From a checkpoint of a small transformer trained on Wikipedia: RMSNorm before each block.
MLP neurons of a small language model. Each row is named by its layer, matrix (gate and up: input weights) and neuron, and shows model dimensions 208-335. Each number is 128 + 24 x the weight over its row's rms, rounded and kept within 0 to 255. Numbers have three digits each. A neuron's up and down rows have the sign that makes its largest values positive.
After each neuron's rows, "fires on" lists the tokens most often at its 100 highest values on Wikipedia text that the model never trained on. A number after a token or word is its count.

L6.gate360:150111160129102091111125117177130108116164108131095122143106138091089167132136165065119103125108142089100143142124169129120100133168104088161143140110082084111113136112103159117179096135131119127154168136140149123126143093141129103159108170117134123149161117125137137118109129098132164151178125130114136145143122133148116090119090097098117167118160122103140105096121080097109086146172
L6.up360:109104119152119173167148113137091153145177170186126145102130154137178090102109128142095098151147147122163124129133063117095167105140154156149154102123121065133135100141112107125127116120096140127156147117110162161140147137138114110099150153086137131105176129146136136108119107121146111122144137123126113097171090146092136110167143093140156141113079150167101146117084119131131156081155
fires on: " and" 27, "," 19, "-" 7, "/" 7, "." 6, " life" 5

L4.gate191:114115125130129120131107146138112120160129190157104143138129130117124145219117158123107109174125143129148125135164126160124160122140098123152137103144148150134156105102160118138154124170111156156158091119142113117148104146122183105122155109113086102110168175114124101156146095159132109093132144140120123122130149128179102125108109115116106139147113098142148147090141145108117129111134
L4.up191:149173160176094126126130150169128107152112119123140125135126136163149152111124166131131137148089104156149137067105130106125118097139154125123132145143117164118119170133134134131123124115094125119099135098123112128123093130104075137150141131147118171167090101141128111126085139139135150120152126133145120135166136119151148139109114114091167126114106134128114136150179157121094126115117
fires on: "\n" 47, "." 44, " ==" 4

L6.gate405:107184132118167102148125108131107120121180085159093118133173184136117101088121131126109162135086131106133138087138129158104144101115158153176095184114107101109181111104145118094106096145137151113103122098164126111131134154138097147140124130126181132097149164102093168119146165119133097096118130112115121157135141165113126123137091148103154137140123146133104150127085194122130129131171
L6.up405:089090136112143130136150141104145148117127106154111104111138081116148096140127110121148117159185092150144139132121138122144162140150099137139120137102133157117116123117163182099098145085118111150126113173122077134149134094142165133113126166120132138066162160102144157133130125122102144091134124118107168121103108164129110113178117114097124128133113099125111140142136110094142117139152
fires on: "." 49, "-" 9, " " 6, "t" 4, "5" 4

L6.gate462:105153165090133140067087155140117146128172101111138142123118091081131093152102095123131129129103078123098140112166136126088164155133138118113097119074145101159122126079156136150082122118168162152138130099131071144098151116160132140121143171127103155125094143073149140125161132143111123115128112134110086102082138118082108105119099151150120148097092089155125066142134105115151137110103
L6.up462:148123125111149115151152095164144151102142115119139158129143118146114165144105140121129112164153145128110140115109140124095145150108144111137120109155118181138132076116134137112132093122084116115125143155116151139117142140118129137077170133138146128135150132112115160114132110105130155092161127161138142111152132138153131151131114118092126092124097084074145142136170094155114087129111
fires on: "." 28, "3" 15, "6" 9, "7" 9

L4.gate359:155086106129168135109136132160105130150165134138127075108146104129139134109130140082165148145133099138140128144137166123110151151114117145106157122110112166096132140142100112122145105133158127126164128118122083094133127180094122127156119146101120114119146147080146111137140146157121117111115096115125077119153133115164108134113119104117146104148111104134142122144153107143116122084133
L4.up359:134150129116132160100127163112096120130183135127098161123156133117118136106100124162081139118135099098159094118137109136139163151156138109098119139122130088135149104113095140103132141078105126174138111130109141153182106121127104130154090169147119155090151109157164102173131097131155137127166146109120146149160112089111102091108110118085118111149107104139080097108158093136122087111094
fires on: " The" 33, " the" 13, "." 6, "h" 6

L4.gate1337:100154174117087117121139148103132089110124120070112127139149143091135152093130180153111137127090113133170105113130137095109160142127131120128138152093122122155143110084129135092130125113144113117104159184154121112144201157121101091125183106133096159133133150129121181110143151144134109147115142167168078123108138151116176136075142109181120169111109160130072149153153145152106162084091
L4.up1337:128109128146113154113143162134145152088140106134130101114171096149163107113104107102150122130150167114085100173128134125148122099142165105105137127129115130141152109100132158117134105101123128146096046169107100138137149160152131098138124120155124125127097159113136132112119167138115120132083101100133133133156126136147161120163104129132133141132072143112154132138126181102131140141111
fires on: " |" 69, ";" 13

L6.gate1084:095133154096133175134132107118099130127120099171100116130117131104161119071096143144149157144151141178108122097142145119138146122115105167116130143115131147148112159147103145171118079154107153084150119128060148135130121125137095114097135135155131123154143165120128091162097145099134154149138108100153141152122120122127157146139120143142115181148154172115120108166133082140106132174124
L6.up1084:087135121102175134137131126128104129144138145159089139133145132163157111115099154091163125127119123160086114105137098122114119161150076154095132110116105151084126148137123068138097140134126164112128149143130125142165124135123111093164153129160104146126119127096126209139098156097119089134138103144140158125129106116140125109152097200103122131171092111101116144086116093119175089138150
fires on: " a" 58, "1" 16, " A" 5, "=" 4, " " 4

L4.gate1257:106094168118092157138143115150123102140108112147099104119131142090157158128091116149118079128162087135106128103148143121144143130144115158176129126144087137087099122181120084107190099103163123109118106088135077113141155138138152118118143120166155102089107146102152084131111091113095120127149122153125080102128091143103099073131131121168142150106138137144171120150109118150125143134115
L4.up1257:121147135119108156142124151152118158143097107114116128128112140108100114118145078118163164124119124139150166119176158122087125118144133162135108073113134176124135137131112088097126154153123119124146120134096161166154134101154115132155118160102123147155130136162108120131102126119124140134088100174138155135149104113128093133138172141111113116102109123112102113127080160094131072113147
fires on: "2" 79, "d" 10

L4.gate46:122078127108134158098125111124074110108151139169138146092113100152150125128148116097139166156131095148092117123148128174147113114181175114124128137088125140104132143150156126146122100125113140155123107170110143125149088112144166111150125145137156127092112165106102085153094133127151094149143116136150144147127128124088080093118125154079133111112096100113148137137127100152152099109129
L4.up46:149126149094106143147147115147091130139102116130156143097145121107131130085156124119131123151152123130115144137078161106148116091169112143177128094127111187102126143086112144109132113102106153100095111168162182127178114108120098156098131117126119147146165083131140101121095127141151129121150132114169164112135127110095153131120136112075158153144092087115133132131189119091128087153129
fires on: "\n" 30, "|" 15, "," 13, "." 7, " |" 5, " review" 4

L6.gate1377:163176110163163149088119115125171104139107124148108109118148102182102124076087161152168137090135123134149112149125140158129115143132138155118141146081109147112120119128115147143152117137185114147156130137096126116147129131134136096108107104103133087145161140139132088144112080154109152103149157104144148161159154142132149099153132118098123127120077133104108133119133102170164102118150
L6.up1377:175100084169154133109108100119134152125144150135157135125127104139134132143160144138133106129180129075167126154100077150133141131137137105116139117110102134093120122136145152110159076126156139083138138137083158105110120135085141132106080129100102129140160141146122110152193131141155197107143173152141147111102129139161173112185129079096158133149118119162129117107166149156126085101177
fires on: "1" 27, "2" 16, "I" 8, " He" 4, " he" 4, "s" 4

L6.gate1409:109094112144100127132148164148133123100097098135160084116148147156091102153104143082114150164052121096140146103115106148134137160172168119161134113130128140129106081137144121154130099138126130129153133119089119133162159129130107100126145075170118154082147158184145153165133138150159122138105142099128155118144119116102101097104151097128102157128141159100095147091142078114070161105115
L6.up1409:083122143110124140089177174117162145118141068091160158144125082150121142095122105110115119149126112126101134088109116139147106166155133130113124110126149116095086090149089186130102096142146158145152121115136127133164165107117080112186119108147088133132156133146127138116165151122153169113118103137153165182175109110164114104110101103150149108162117136123154149118118135122120158126084
fires on: " " 52, " |" 11, "-" 8, " as" 8, "s" 6, " the" 6

L6.gate633:114088170126088143073099089108107164151123092124102109158105159167118134159085156120156139131060126115114100171135154102103151122117130135131135120122127138141131127150143105152152130119106102138159129144132112131123118113135123087155158120131144138164118125092107094150144126158100116094171153175133159147123119146110119085111140135141141170150168163151094111101114113132132143142121
L6.up633:171129154100091151127103127104046157113111152114133161132118164157083172151140106120127104161091116106091122120116126095139102108111114123169134160133130106158104144126107178148134145139144166116158101160135105115153124110116095151147116146153089154156152116093116175157131136116088092118114154160103125136160106157145114132104163119121118145135096147069081161091104119111089148108156
fires on: " " 39, "s" 16, "." 8, "t" 5, "to" 5

L4.gate429:116105151166097111132138121085109140151135190136176130107159144125093089148120058132155125134111115135134147147109117095179123104141132096165116097096159116156113144145128137116143109138128123189182148149121133121137111125139093089094124087097103111108116139108103154167103152104155096126139129150147126191133106089077141156157167169115126138101154105111096141124153105147132129152131
L4.up429:114115117141128117120115143131057133135151151151109171105170122135121128097121119148113140115135097102138158127110161165138156135112116088150150149151160151119106091134137161134139108118133165112132185074154127108145145096135128121108128131121093145118140126185082132100132070147159105098141134116141155121113140089111120109123094152158165136152117119123094147138138081132157182127132
fires on: " " 79, "\n" 8

L4.gate1315:152166123080133134147110162106094128109155190136130148077072124102098160090116144124105125117120101098112088102116106128124121130133164113131160142097135111107098116117119137131140110182137106111152162090149153139136127152099169136141151141116114165164136106099109130140153117139099108106133103114069110083092121113129114141102123122073123113130156152167150130121136083119133112151190
L4.up1315:121093109107135124107139157116123152127128099143113117088110129133145124130082122134162125148121072151149134122100151161113130144144169080135151136108088075122123134113158140124150119100106102125174118088167134136130109096095195096148126115107110172131143108122149118104131093149109150106117101118118119096155084140111082133111087128127106089125142100117101162128123107111167118128103
fires on: "3" 14, "0" 12, "2" 12, "9" 8, "6" 8, "4" 8

L4.gate43:135119112112135128113105130140106142135125121155141093133104089128120117158160079139182142113076117125125113117136165143129151154116123136182161146094119110123156134132126130126117076133100137101175138134107127143109150132130170101104147108155148094161156117124105130112162119125124104104165147144084134121105122141141083145091101174155126109118174150123103091111108079114112122125125
L4.up43:123141147124128150133081109121129109127172133116163098174083152157131110105116076139124151132127120157115170080080155114095160099131144130152113117130131117126117162167123115118149121108109132118142088114097119140108161144101143124103115180145124131090063105133098121091134147126125096122137136137127133132160154137133122134132115135109120119136122130173158084150146129114152076127097
fires on: "5" 24, "9" 18, "8" 14, "6" 11, "2" 11, "7" 7

L4.gate1332:142148070103190095152099107138114131089158105141148159140112118119124108169082095171168147133130095159127100138117130140109108137127128120148150192152136097175128112139112145103150102149145129139136113081138146095114131105112141142123115144094118130129154097115115158078118123149141135101146142153127121100122154138118136152099139161124131113148143090152139115098101109102131127128151
L4.up1332:105114146148146111176105105108123115089182105115084098113119126105154070119132132138136107117108151184084153144132156109110112157151108149085125143085072142113122159079123143107149108120122134097115114084121128168107111115086170109147130159108158137088160115141106115092158152093113154131137133144102105110121107144113092151094135139150126113072127117101168125154118141162110164120124
fires on: "1" 23, "0" 16, "3" 15, "7" 9, "6" 9, "2" 7

L4.gate2022:097155168130080129108107113117078130152130130112117115076160148150089131118133147103078145156092129110130135126167153115160136124120158137152159127098101155129133149137121132144125117144142137140119158130128153153131116123104152115131101134115130134158145150102120111156113080152095150160124119139160144143101089159171101113108134129100175148108142087153120085085145089102113165106201
L4.up2022:165155118152106106118148134119127130131111140085134141159130157142092132127111106156135167107093111127168142116165144104121175113118100129137154102136152135181150102167120148105109141137088109117139144132114096111129154097111118126126129150116133154112121091129088202130109161130107101095154136136092094143152166086123124120137103144159144115110132121168148178117104152152108154095125
fires on: " " 72, "." 12, "\n" 6, "," 4

L6.gate441:116113150118133112168144096106137127128134127142080117123138150112095123109139137129137124104106091098148123142097148163115135115152102092135129134145076123094153147127145112163108159105165120168184157134093141090145145117120173162170111093113113132155158140103087096159127138134125148090122091148132126131142156136120096096084112139124085101118134102152152164140136095097118099145104
L6.up441:123185135106097168142161127132150130111135081110127143163173156091148130165138117115117154091141123145131150093152105128105086144092119134157133169146147124114176092114130129104096157126100143108116125120138149147118097120141085170082114144129163158141125108148153142110095107151141177136121098160121092125112098130149093125120102102130110115139103150107149127125148089137112132139074
fires on: "s" 31, "0" 12, " as" 6, " As" 5, "1" 4

L6.gate1942:121122113128122131125129131126131136122138145151140134114080122094135088149129165138156120124171161112137091137146164149136143142067142120122138159116142093171126127139153165164099193120141089159185110176152112107107134143105122156158146130125135158103095131136130119102130140123132131162129150155136157127120152099109144107183141163111148111159113112159149108125126151159141110123111
L6.up1942:128139110136136163108181160098140111122107139111117091112131146118124120141118087126128151106141161160085120161095118158116108151114123127119094140106121140130153153121091140166081103138122087124111114136158168164153120135105132104152101125098150090110098127117111096126095128096146161118113106138099090123132103118092173139109121119096145064122175101139107151126136131130190114091146
fires on: "w" 18, "1" 17, "0" 11, "9" 7, "7" 4

L4.gate1923:142131163095128084101095128147149086117149119185171178089140106166140122138119093119086146112100117089095136154129126138115071134139119102168111154123103113119166160154142154150140093130146096140122158145120179153150108152114120140163148128102128152120137137111112164104097178159156126145144118164172107129162110102097112119117098110108104137130129131131121121113159122121133128135072
L4.up1923:117107108067138084116122134113133138146152167152118145113099152118118134129112115151080156149140120107148089099093118087092081116155106104105102170114137118151132086157126136166110111142086112118133138130161179107109102162133140151152108115112111207139098200144144097101136133165176151131147132165138122168170146119084130091137104092134165133166097139134119157131155121133134146103126
fires on: "." 36, ")." 16, " season" 8, " before" 8, "\n" 7, " games" 5

L4.gate224:164109126166136118130106171094081118112155126133131154084156121117095131139136131101140129166166146152112133178129100094136149150090113131121153111127153155116101112104098138111117145144101093102168192114173160100139150113122106126145137107120080130092147141164161138120124106155118098106125097114158164091140122110160151095159139107108120131110152143141155139105177128163118135130169
L4.up224:132078080114114132099129104120111136167120152158103135102103156098144112110107152139144137114127101144152109159093108137093160134171136092149156154122087131142116103158158123091166097073097147123164120123155151078131161094125139120162158082102107090089132109148111189147146145173121107087114112154175134092107120096167101085142102060130117109129109156136082135088134105111133170088143
fires on: " " 72

L4.gate945:088133099104165098130143109138110121110112105118117141116092137120121142128129164118145119135144108144104111136128103112120156123144122111116110151125168152167139135145129151128130096093138124111146112189097091119151113124124126114083157124109112178093108142120133121127127110157156120125187166131135100161178083120118137119118163123141116122127093123146122130129132171096132142136160
L4.up945:120110127145141128132156122171129124156138151136125122149130109113111097124127112100110162160088182184118178154154179163181122118162112114159093107126125122118119152095132068132156133168136176126127111098144121174124114130128078159095139144149130105162141138129103095128130182110143139167141077142127168132123157175147162182103120153127149137134097146100143153127101119167112104162134
fires on: "2" 24, "3" 23, "7" 9, "4" 8, "T" 5

L6.gate1385:136140154160130138158139131126096119101145147129095139088112126138162084137171175118108123133130089124146145123103113145128179166162136134138170152111142148108116101158135112115103125147110118146142094110136128118140080128120120153142117088090117138133169135119111126157102126113125129154147138114139104131090131116140102099091103107140108113127128170145090163098145139159122136100173
L6.up1385:099106105124160106139170111119120162136103143131112157119121102133126123128169120115132081134124144119118151146121126130122126148148075146113143070117111115092081064137110101113133116117094134126105162069129108172098137133131124086145083098080132124129142162141095126187105117092123150123148123091128103128094161122170156135125142144132148123096097123084116121057177086145106136139174
fires on: " the" 22, "===" 22, "==" 14, " |" 11, "ma" 10, " " 10

L4.gate940:131127175132101140099162102124106131088131127122117122154160119150112126089140165119133110162101130137091168134164129129177148116147121105100107126139122139070129168164130096111107131092075123139161109114137097150135112172119165109141118094160096085175156149151171082135141112110125158158119117173107135116107150095121085112105117118145133121091112112144136162089161084100142121137152
L4.up940:088168159148120139104139105153131152148161100146105122125154088121142138142077146112118146112159102153128134147097153117111125141122129108166151157177153133125144108159159152144113159151121108164161161137134119148117133124138151127143099163092078116101168150185137121154174096186111180125135141134154163079156099087155148159128122092111152173145142145084118125115105104113121134136132
fires on: " as" 30, "0" 16, "2" 14, "al" 8

L6.gate344:126133140138110131089148102156151109107119143126117109162167153111117125137127131159104130135167128070107147164133083160100137079129110102124095112085121122103153110118093114157168120138137152125176075094160169152143098136180173110132164107158126150095102165087123142096118162148108110141148098162164135162125140127152099095093139178128141142125140104166125092152141097130086122169156
L6.up344:131107109162126127146119168118113126118113158138120160175138128127107139137139106134157132119172139147116105142146143145115098079099142116098078154130100097110084182128146106163127114157128150144148136142128087091105142111161153169116102122133099133149134160122168141128117142125119139085154136109138149105133119166126116136132134163147110077104134172124158103162107112111150121111078
fires on: "2" 67

L6.gate795:112177112105157154108113128100129105117159155127117120091109141179154125163091119134100137115131092107155143167132131132135098126170162123087151115118125108129107100132119131139109096116121158151147122131139166132116102133136118115114124149105148110153153154103155183157140118164159081086179140106102130124136155119122144104112108148139121144130145141114176101110150112163134128112117
L6.up795:117120104136137076146126095059157131131105148153114132089172102140121105166106143100131121163093075121156103123137117127149117142136126090104122118109110099134148124113116115140106102116135113107156161068138139101125084121096103151132131073143146126149168094144148124166148132124139131132136112109130102085134166115171103140087143088141144132127129133136127132075139103109139131124155
fires on: "==" 36, " ==" 15, "===" 15

L4.gate215:142078155100139136130129111129099140138151103101108155127113124165141122128120102156136113123101104131126105114138166122100126128158118145142102113119080126166133098137103143093142088097075129137154127157149150133118119119136110069134168131127088145147111157119123108150070147134149092161114119145153116153141139122128118119123078125084114128107157144128150153117098089102134080085120
L4.up215:130157140166125148143110167109150126140111095093112153134143111139135127157147132129141139136106139100132151112125145127102142128158103142111137097121118116146162116114120149113093104123085087120188106144125118126139165095142087089109147138124093148143121122136120099144184168126144101142124148132090119119143142104130110109136101080142139131110145149120129163104121158127124076130166
fires on: " |" 40, " of" 7, " " 5, "d" 4, " that" 4, "," 4

L4.gate1135:147108143101104148105128171125115104105137134133099114115129080141152093148146108124093181089119141118173166175156110131125112105165134090149108172100143113127126107165123108119156135108106152155136143156133119111118079161143149136147148095161130080119106127174118119104098121125104097115110158128197089134161160114105084181096144129146111165089155137080150084137129096147106102109102
L4.up1135:087144127129129188132178144123107174119131140126155155093158100109098152115127080126106145119142097129154169149124130135146148095140103145134106155131154116115119111157123174109168087090123118137166095125113125139126107114093141119121147104147112138124139139194099148104112094153117126113133151102182096156128121140092113159106131144176126164127131128120138084108138120105153118126101
fires on: " " 47, "." 14, ";" 13, "\n" 10, "," 6

L4.gate1311:134137089141126113090104120151111132153145170104104123123122128125148141156104118150107136141135139146166131064124131157123142163117150092169111126141134129123131159148102166130152133118121150180109108163088130118134140155128143123122124098106122126104167139169109098164118130139133104121138141102090090138157143087164085079109137096132087138132109107179149186094142125158153101107131
L4.up1311:128139155106141136140133115147099086088107131162168165132130136127137127097118162119175102131122117086142102151122121135108153141109151145093162092103152114147129119091114072119172126166103155168135168142109127168133058133120126138137106119118105141117096095081132084118106144124138147153157124166128113067141109124177162168135113118110157128138120131101148104128120116099112129171124
fires on: "\n" 52, "==" 17, " moved" 6, " was" 6

L6.gate1325:109113118149112122115102138132120098158156121177134119089103178111192107127124135102127126099132146104132096115150157113111165150123093150115122149087110142092124104107141130163154160150173156133095144096109114156181102152120100111090121122137128084120141168130130104112134133100142138075113107130156100135123164128139107160114151146120112162079103132110167130136118122127174149134126
L6.up1325:082113103106127122069116128108116085097136094140092154109091158115124143131122139109137137137152128152159118145118166160156133173152095147109149176132119105089122124117111102113128114099112119126149163095119148140127136108113099133140123130115188125150130123121140086142148114152142184109113092125096150128133154109178164117117113108109080137117078127181156125091148161120126111138108
fires on: "0" 27, "8" 11, "5" 11, "1" 11, "4" 6

L6.gate1178:109127105151137132131124097149140111119150120076132156157141175148097134146103085139096112156113118100139127122164137120096125116155122120114122142144159145101081129166135096163139131137106117168128130074136157142162162147138169153137111131101135107118097133123112129111119111108113165078143111140135123141114133078103124132087126135112123149145178108132139089142097086160103099159108
L6.up1178:154166140135120138113115134127145142135121141087107173125096158111092143118128098131110100081130151127135119143151132149144108145103146089113104093121161117150103159149108112120124177166177087126183117145101110147110122111142100146152098149121116130153134086100117157124169145134145169145128141135119118101125132079099175147126182145165124131154158066111118105138120151126188103106140
fires on: "2" 26, "ing" 18, " Ho" 10

L4.gate1970:104150134100150103131153110114118089086119146119093127128089093094121116179106114148098129125101129132106113154136128143105107111136147153096163130113160162126111124119167136093100096111164127145126122124093125152154143117129171099121119097136106160132097189123078126147139116157120108118114101109117146148125120126141089146106150107157081140107104144136125136138144163105112102133135
L4.up1970:107120138147099168127167133128101106148162125119142136119113146110165105090107148150121116161109151118129109112142135153166146162146119135115100143100155161154118130128117138077151109127090135157117154166081086142119135151144136110103133130128116154142144142138145115126106116107148107142107159116201136099178121104113111179115130152081127145087118100149107105145083108120098085147122
fires on: " " 43, "9" 12, "4" 7, "3" 7

L6.gate1765:111126116133118179100101120166122139078110163109144186131083088129142126114153097141101105131107089175119161133130175108102131095120114106174115151120094117133098122140125088119103127092142135150125169145141115185135177106111133152078127122100144120124134137086134129091131116099132154090099102131116115101142132096092116117088112171136157122101149105133121139144110147135095135126126
L6.up1765:148139114118133102153094085143122138157105136151107119122101160123116151122129121096159113139099106130084114114132145123126130120126117107092131098107084139132133153147145097095143160181175156125168138154122158158135088131115122182121124157098136114178107095146114142096134170159109110128119086154113155078153158116143138141179143146108129118129134144107111152130089086110169114120156
fires on: " " 33, "2" 17, "1" 11, "3" 9, "\n" 5, "8" 4

L4.gate559:157122116134107101091155119140109103139142124135115133120147116088157092103140131097134160100110140114119150137132147117145157125138106083113118141082137099142166112136120113145111078092153130179124139129120129120133146123136109137155161145109103090107126160050119136117103135145129149093166150167145095159171147079134074129131112138130094163134125153172094094151145096135126156101128
L4.up559:095156157129154154121092179113171127163153087142125110139158122120133175171074118117118098178093091147111098107138107100111133151162144150124092136124167150127152093129123112135159115138111174146112099123076159137117144142124142144122122152135133137163107160127162132115144110116124108167135134078084147102173145140140115108108091092135088116123119145120135110105129115133145097128069
fires on: "." 99

L4.gate772:131147159076145110130103155128084092163087119146129168115132111114099096118135119097141085120120106109113143122134183108158176095136135112113104076152156158097099104153117089137165147113157117177180118102107153114120074145131108128111143107104104155161142115124134121160121107134122136139066133126123104115153105108107119118106164134164148141097123129132161115116127124123147143139181
L4.up772:117114135105112168100097115134147180118093139147093182134124126161077113093171136131155103175163127110133146124134163108104104151120104138097143156122111111154124118144119163151108122106109141125109159105150140105121108116123132136117121169140105142119157148152141104137134163129134106106112117127149118133127146115161163102130140108142139115123140097093078159156137118108115054143115
fires on: " " 81, "," 4, "." 4

L6.gate748:159143157071168093144121086084113153098080126120137177127101108125153098122071157134142080133080088133143120104107117156105158119109099120137149137138077095119129141108162124122160111093154136130145142107182120144131134127091153134102182117123109160125103126105126103155112152130145129132146138100102093138126174115111086104118140113122088107108143140155116113093143121142134118094143
L6.up748:135103099129148113100119103131126114112087153120150202154117135141135086142132127108140135158097127123135127155126147148141146137099127126120120111145163142139149152128134138138095164146111168102131079108098127144147107117134132150117098118147151134134154149129151088116128094114101129116115103116105174142156139131082143158127180127102124154128125148166150132110110157111109117120152
fires on: "0" 11, "4" 10, "8" 10, "5" 9, "9" 7, "3" 7

L4.gate439:097148150155134124092138132130175133107131111183116129108130113115156124132132175088110116163131064145123128103098131159127169188131120121081135104100156150128114109135134072143123096104120121143116148097152153123165098205104151106120111150093129094116122156113111105130121113154110161143161135147082142109084089116149151097092137111106128178133129104107145161137161125153117087111128
L4.up439:144112097100127115132137134147141119085127133113130124081167107144164165171142101135133113133147131126127184119162110133117137107121136113131152092146140136140163104128154101126173116085138157126116155102121132150130127129132123177159114153109120132154163155112125109151107131108114132087135088120119144132102147117142135113155147137157176106092154138056101186104110111156072115114140
fires on: "\n" 34, "al" 19, "ma" 6, " |" 5, " of" 4

L6.gate1885:093143125110136151140156166160074144099110171138109147137088124125138097148147156137131107131140155130147121121174153158117150169141112117131140132141100137136075149140157093148119142143115109123075137124106155141182121138143116093105120164152114116179139104129123118187127159088147141078126122094103092128119122080137153149138097162107126096082127172134105132166113135122121153119137
L6.up1885:138119111123136150141147138092137081139099138142131101146137144130152149113144105108136098088097108187109121170111173179120137095122121119145124172142128111124123110182142094140125139136092138114150116093107143095154126102114106124118109150140102147117123094121149088092119133098105114143106095117138133071128097144118107096100100165105121125096113117118099139122122106111137161142128
fires on: "1" 79, " " 12, "2" 7

L6.gate169:108146128116131139115104157092132124104116099070108147112129161126140097104110107096093143149164155103174148160107138145129141119096167117107142187114156122139110104150154123141116151086134132127153150152116139128129111157140165150128144131135136151158098114141125194154133122120150104116119152101129098179131138153099112100114114118082151161126143121175090113119067148152118096149083
L6.up169:095142123139120082120135164131138150083092165120136126121092123140135101105124092118109135110128145151161174131145149133156099094107142096119109136122117106123106128143134128164097124096132173124113050124123098098096150153123089146083116130161161119115110141128154181147137199163102058128122148123131087161117125129133116125173161139114108149130120138130132117131143125111093082198122
fires on: "," 29, " |" 12, " was" 8, " were" 7, " is" 6, " of" 5

L4.gate33:089125121120167143114145091109106143104123151172093132111090103137165093154133126088126128131094118132136090111138154152151162127071084170133147125110127115131145090131108107129127145131111122150150140156112093103158144118167148105102150137077151127147137107113174102120102150129164178106142158090136114138186109119111127155128117092135080148123160127157112110119107126182148087111170
L4.up33:111104120106148141130118142123171118140129168102120154110118093114161106126108096131120141103103128148107126178118165098144097143142103117150120109132092112099163157137151085144106163135108148102174124067151100128138109144132119109116136093105153121149109154096161098137131155108119106137103124136131170126164075105166096122159070117131093128136081107147092112154138138154138062143091
fires on: "2" 25, "1" 17, "a" 9, "-" 9, "th" 4, "3" 4

L6.gate106:137140135124133109121113122107083143114129158170107115140134126114150107118146117153095140113138167086177105102114115151153145139129154144178094129117132159113113116107166134131139134095123174129123102130118098127140123154136121128093100102137180149109106171091136154161173103088088098149171150128129144165146140156124127110143122137152107139136132093135128132127097134151140107098154
L6.up106:145112164120141120165137108121151124122118120140123140128158093109110110103160113139102136150131191106103104158183087151125179148116153127141072116141085143137158136140110121124089090090153143159086127125137101097161129108128142136130093109155137118110121130126138167149161149088130121153098130134127157171128123162152113126130129147109145151145117148115125129128140189110156126110129
fires on: " of" 40, "5" 5, " Ch" 5

L6.gate1202:102138134125153108091133123116074125141169132114111098149108176142144135095130161106143139143085133141155114113107122138086112123117141146161092102148092107100135093116111101098124128089138172108150076088169128110129099153082159099094151080165118149111186092152121095147146115141120132084155117134143124149100128129144103071136116105101147138111148108151130138084106143086140160100132
L6.up1202:129166130156097118107175135141082103124115131104148129075126136157158140123125156120090128178131170160137124126099152154129138147086135086160125097152157171087105189130097126117154118102147171108143175139165130177127126140123079110108136110185173130139093112145150070185086132117093152124134115125178142132119123118143158094109168094097158154139118113171135138119169130152124123110144
fires on: " from" 31, "." 27, " |" 10, "1" 4

L4.gate1297:117121124124135098124082144126084117146104101112146131145139142096147090144137133162166124138106200135131138124145178171108134172100118159150116144087116090062140147096173115101118167135186163169095162116106147144130125150153149055130098119120138102112130087107157086128095120119120129065166114144106147135139195123132114116129095169135124105059136113117086142091104153131151158146171
L4.up1297:114108109124119120127138148103144102151119134101156102083170139078130157133160087108090124102121082126167106101120090117106092115157152093148097123117116109136141098111145160066154106090115136114163152130102122078105085137082143124165107127143143137151094107130137141123135102108115115132103161133095171085158153137171133135131081099103165146131172129152126129131060138122100097133136
fires on: " and" 45, "2" 12, "3" 11, "1" 8, "5" 6

L4.gate254:154140121116107124118151115117119121164108129124097169121124145114146162108110128111164113134110131132173117129111113129146135141097179133109126134152084112131107139131135143107094130135110170107147145147087135157153120107147148144131124129136111135104099151096134099165110135121126069147152155099134092127153113110124107143138106110121065111114091107146142136146130141153092093119108
L4.up254:144159105153133095075126135093104125175159096181101100132118094126163153134097112092129113119127125145116139138070150117134134140155137162140104079110128173097074082152115100131155138143137138168118150140158135105141092138119078068133088148118089117159130171122113146126140111121165129148118106160161130107120142134092132119148127113072124114136138109125093110094143087107123117149125
fires on: "1" 49, " " 23, "0" 12, "\n" 6

L6.gate424:116112112162157153142132099120122117153124105106121143153133128105134131100091184178151129123094153116134158128142142173119138141152156120133169135121130138136128124150171128142124128101096094156178116104148119128128112119096158101122112115135161150129158140110122153120154088097127087140111100113102171106176121141157154120109090157148138138116097151150088140122104140142099102126112
L6.up424:097143095111126135129111138120130089118133132133117116134163119115166147159127116175140094081132125122109128081165156145116147141127109139170165142142098148120117083154113145174130104112097125133076146108165142083130075152098125115147125101079075138126110115143157116115136114139103129151110127174124101112164096109123123130116084138126111118161168126101133148089122116118125143126145
fires on: " " 53, " –" 6, "al" 6, "-" 6, "–" 5